From a checkpoint of a small transformer trained on Wikipedia: no biases in attention or MLP.
MLP neurons of a small language model. Each row is named by its layer, matrix (down: output weights) and neuron, and shows model dimensions 160-223. Each number is 128 + 24 x the weight over its row's rms, rounded and kept within 0 to 255.
A block is one neuron, or neurons of one layer that tend to fire together. Before each block is what it responds to, as a language model described it from the Wikipedia text at the highest values.

Responds to: Word piece after initial letters
L4.down68 [124 121 130 135 160 116 139  94  83 147  78 125 122 131 128 146 150 142  94 139  93 168 102 115 126 144 136 116 128 153 155 161 127 139 144 119 148 118 133 133  95 119 121 111 125 136 111 163 143 128 147 106 168 100 126  95 106 126 115 227  75  95 139 114]
L4.down254 [142 127 118 105 101 105  81 148 114 117  89 164 119 145 132 179 147 105 108 134  99 111 137 144 105 188 152 175 175 140 149 170 172 111 124 101 130 153 178 129 148  99 145 127  94  83 123 175 134 114 119 131 108 117 120 130 100 183 102 157 139 128 116 137]
L4.down280 [ 92 131 147 114 147 101  76 162 118 158  86 151 136 127  76 112 129 140 125 115 159 107  76 153 113 157 119 132  95 147 120 182 126 115  87 152 110 121 133 156 139 161 114 121 137 138 145 100 150 184 141 116 182 146 146 125 132 102 157 197  81 133 151 115]
L4.down292 [119 115 104 132 132 138 122  89  97 117 111 108  90 115 164 144 100 102 143 132 127 146 138 128 141 134 139 159 163 166 155 142 131 146 148 141 133 149 142 118 114 144 154  93 117  61 141  89  92 126 113 108 132 123 144 155 110 171 141 153 102 117 130 111]
L4.down364 [121  83 128 137 142 143 184 173 102 153 114 122 103 131 112 169 151 115 109 113 120 128 167  94 127 132 134 155 132 150 134 130 147 136 132 117 107 151 139  93 165  92  94 104 129 142 100 150 122 125 119 103 131 100 123 127 114 151 110 146 110 130 120 122]
L4.down454 [134 174 155 124 133 145 103 156 123 124 164 122 146 119 141 147 101 145 135 156 134 148 123 118 184 101 143 117 124  94  93 122 119 123 125  51 124 132 122 103 115 118 128 120  97 130 140 136 125 144  83  97  97 136 109 134 136 134 128 127  92 157 160 141]
L4.down468 [116 138 117 156 111 134 101  99 111 140 144 128  81 142  86 166 174 109 146  99 146 160  91 125 142 112 161 151 136 146 145 107 184  85 101 166 133 131 135 118 174 127 111  90  99 107 121 135 131 148 120 146 131  99 146 140 127 133 102 148 106  78 122 123]
L4.down497 [127 144 111 122  98 124 107 111 125 162  83 126 114 132 121 153 122 182 113 138 106 118 107 100 142 131 120 123 105 138 105 105 129 122 127 135  95 110 130 117 134 127 110  98  82  87 128 116 106 149 160 125 139 154 134 134 135 123 129 244 166 152 101  94]

Responds to: Word-internal second piece
L7.down186 [124 159  58 157 125 155 122 122 118 174  99 106 130 129 101 111 136 160 149 162 127 114 101 121 129 145 116 124 170 110 133 110 130 137 107 117 147 105 127 147 123 173 157 123 172 118 111 135 131 173 128 102 120 163 156 153  90 122 133 133 124 140 128 160]
L7.down227 [112 143 116 151 130 195 113 111 107 112 142 128 142 139 146 133 108 133 119 152 132 126  94 177 102 125 133 141  95 132 135 175 112 100 105 128 114 120 170 154 111 142 142 142 116  92 116 145 121 164 149 100 109 158 162 154 126 147 154 132 157 108 116 182]
L7.down302 [130 138 111 136 139  75 129 146  86 117 161  88  96 144 128 134  95 120  97 146 118 140 127 130 138 183 154 146 140  80 123 153 109 136 130  76 120 145 111 153  95 182 141 125 188  97 119 154 134 125 126 119 112 120 117 105 108 119 107  88 145 152 148 103]
L7.down321 [ 89 126 159 120 106 131 165 123 118 120 129 133 161 116  98 121 121 153 133 155 117  91 113 106 109 134 113 131 109 142 159  76 107 121 115 126 126 164 142 110 137 139 109 148 126 102 145 159 128  65 124 184 124 155 122 134 130 153  82 104 113 156 108 117]
L7.down365 [110 194 127 115 121 178 122 133 131 103 168 130 116 128 114 147  86 147 154 137 173 129 118 132 133 134 116 122 125 121 125 138 157 161 166 106 121 127 144 140 121 136 158 130 118  97 131 139 115 120 109  84 145 155 102 105 121  88 125  68 119 146 130 105]
L7.down416 [110 133  83 120 180  91 142 133 136 158 144 152 100 141 152 160 110 169 115  95  89 168 146 111 142  96 155 159 120 113 131 100 115 109  85 114  99 166 100 137 118 111 114 145 119 116 161 171 139 123 125 127 141 140 139 148 103 132 184  83  97 140  97 132]
L7.down444 [132 185 143 129  98 156 105 177 130 133 130 183 150 104 133  71  89 132 124 134 139 152  95 117 119  93 136 148 139 130 119 114 157  91 124 105 190 174 124 142 106  95  97 132 119 146 129 148 100 154  89 107 140  95 139  85 168 145 174 122 109 134 101 138]
L7.down498 [127 176 161 136 147 133 150 119 154 113 137 132 140 121  74 159 116 152 129 121 123 126 158 153 155 133 129 120  83 140 111 125 193 122 144 114 154  85 154 117 105 114 113 127 137 129 111 140 119  87 144 137 147 120 120 141 165 102 118 132 113 130 144 120]

Responds to: Section headings and superlatives
L4.down80 [111 151 121 119 152 125  97  71 127 126  65 157 138 146 132 154 129 134 134  99 141 145 135 126 115  76 129 145 152  84 137 130 131 104 156 114 148 111 158 143 112 104 141 118 115 144 133 146 122 154 174 143 116 143 156  95  96  86 146 255 132 128 138 149]
L4.down97 [147 140 122 115 126 123  91 130 144 138 176 143 164 113 141 141 122 130 108 149 134 134  93 122  73 119 101 148 134 157 131 107 119 115  87 113 116 117 169 126 137 146 113 125 117 141 168 143 164  99 160 143 121 152 120  93 112 115 116 116 194 133 153 144]
L4.down108 [128  98 123 157 139 127 126 147 185 143 123 105 133 144  68 108 131 121 137 102 132 143 115 126 123 105 143 135 104 114 103 115 126 110 122 160 147 122 122 139 110 124 112 134 109 122 121 119 175 171 133 116  95 122 132 115 149 130 128 100 144 175 121 117]
L4.down161 [110 182 148 122 160 152 129 146 153 143  80 101 111 139 104 102 158 103 142 111 163 179 104 149 135 180 165 120 116 180 108  90  78 122 135 163 139 112 110 131  94 126 137 114 139 113 147 162 141 131 121 106 120 133 108 157 106 148 156 144 115 154 114 127]
L4.down256 [109 112 104 163 107 107 155 133 125 130 166 118 114 138 148 135 172 102 136 155 120 145 121 117 100 135 140 113 133 118 141 128 177 161 169  79 141 113 103 132 158 125 150 121 129 113 140 151 101  87  97 128 123 110 108 112 143 142 131  85 148 133 209 127]
L4.down278 [125 127 132 150 147 106 128 164 172 142 136 123 108  98 148 155 136 153 128 131 133 136 166 117  97 161 133 115 115 129 103  78  78 149 148 106 137 124 121  95 152 113 111 143 134 103  99 100 149 145 150 142 131 106 116 127 137 134  97  86  99 174 131 160]
L4.down368 [156 149  67 113 150 115 118 115  90 158  77 130 136 136 106 133 129 132 153 127 115 168 106 108 161 134 156 119 144 123  92 116 122 150 117 165 134 123 118 157 125 148  97 131 108 139 115 117 176 157 112 119 102 118 111 131 108 126 146 255 161 143  84 127]
L4.down409 [ 82 123 138 139 144 142 100 130  87 149  67 104 148 102 119 129 114 167 146 122 108 166  66 103 143 113  96 135  98 120 131 115 152 158 152 176 140  75 102 162 128 101 101 128 130  85 146 137 144 149 133 102 160 112 121 124 116 120 131 255 102 115 168 132]

Responds to: Mid-word vowel fragments
L6.down460 [108 116 123 159 119 127 168 141 109 152  11  99 109 149 109 147 117 111 153 129 105 114 115 143  85 134 144 110 152 155  79 127  83 127 159 146 136 134 153 142 130 172 146 115 178 189 144  80 138 133 108 127 158 140 110 159 140 139 119 180 130 156 119 118]

Responds to: Section heading closers
L7.down43 [120 110 153 149 100 108 126 120 134 127  76 105 145 138 109 149 150 114 139 140 146 113 133 125 114 107 152 101 144 123 132 139 111 125  93 146 100 163 147 148  91 109 124 133 129 109 127 150 154 123 145 121 138 103  91 106 112 100 165 104 172 169 118 123]
L7.down160 [ 95 130  89 141 141  77 122 162 128 141  57  86 135 128 132 154  98 149 129 102 108 141 161 139 114 131 113 143 134 132 157 173 131 130 131 103 155 109 139 153 144 115 148 154 110  86 161 118  64 122 178 135 155 114 147  77 150 108  87 238  97 152 135 104]
L7.down176 [ 91 161 134  92 104 164 108 119 156 146 112 128 135 147 127 142 102 160 142 118 117 120 136 120  98 127 143 160 143  83 143 153 169 134 153 138 116  82 110 128 119 123 120 132 114 127 151  95 114 109 158 131 128 115 139 137 108 127 133 196 138 119 114 120]
L7.down180 [113 120 107 123  82 102 140 128 146 103 121 128 165 126 140 131 157 118 131 156  63 158 133 123 136 136 124 140 133 119  65  99 117 162 131 131 111 107 138 118  99 169 140 136 152 124 163 113 154 119 149 161 135 140 131 127 114 135 116 194 178  97 110 154]
L7.down268 [188 149 105 130  86 153  92 141 145 151 128 142 144 115 119 107  99 116 116 102 135  87 161 133 162 114 134  81 102 151 138  82 145 173 113 153 126 118 139 121 164 107 150 117 149 144 114 123 148 148 133  97 114 153 156 171 138 166 124  75 165 111 146 152]
L7.down294 [116 126 104 116 146 131 110 146 127 125 180 110  84 130 164 133 152 158 154 151 106  73 125 147 122 126 177 158 137 170  95 106 118 139 129 132 127 183 113  98  99 103 102 156 133  97 149 114  96 116 122  97 158 135 108 161 151 150 140  87 130 143 112 196]
L7.down368 [108 117 141 117 119 122 103 176 154  94 189 120  81 141 110 140 129 114  88 153 178 119 133 113 142 117 100  82 117 136 151 169 100 145 155 123  90 126 143 143 164 139 108 126 104 142 141  93 143 132 126 175 148 147 147 131 134 169  89  73 140 127 134 109]
L7.down422 [108 167 108 108 150 119 138 116 173 138 165 115  96 114 138 119 147 128 123 144 144 107 133 141 133 129 165  90 123 101 106 134 130 155 130 108 133 136 179 127 111 199 124 125 110 128 111 122 121 151 107 150 110 147 127 112 131 131 102 115 109 137  83 143]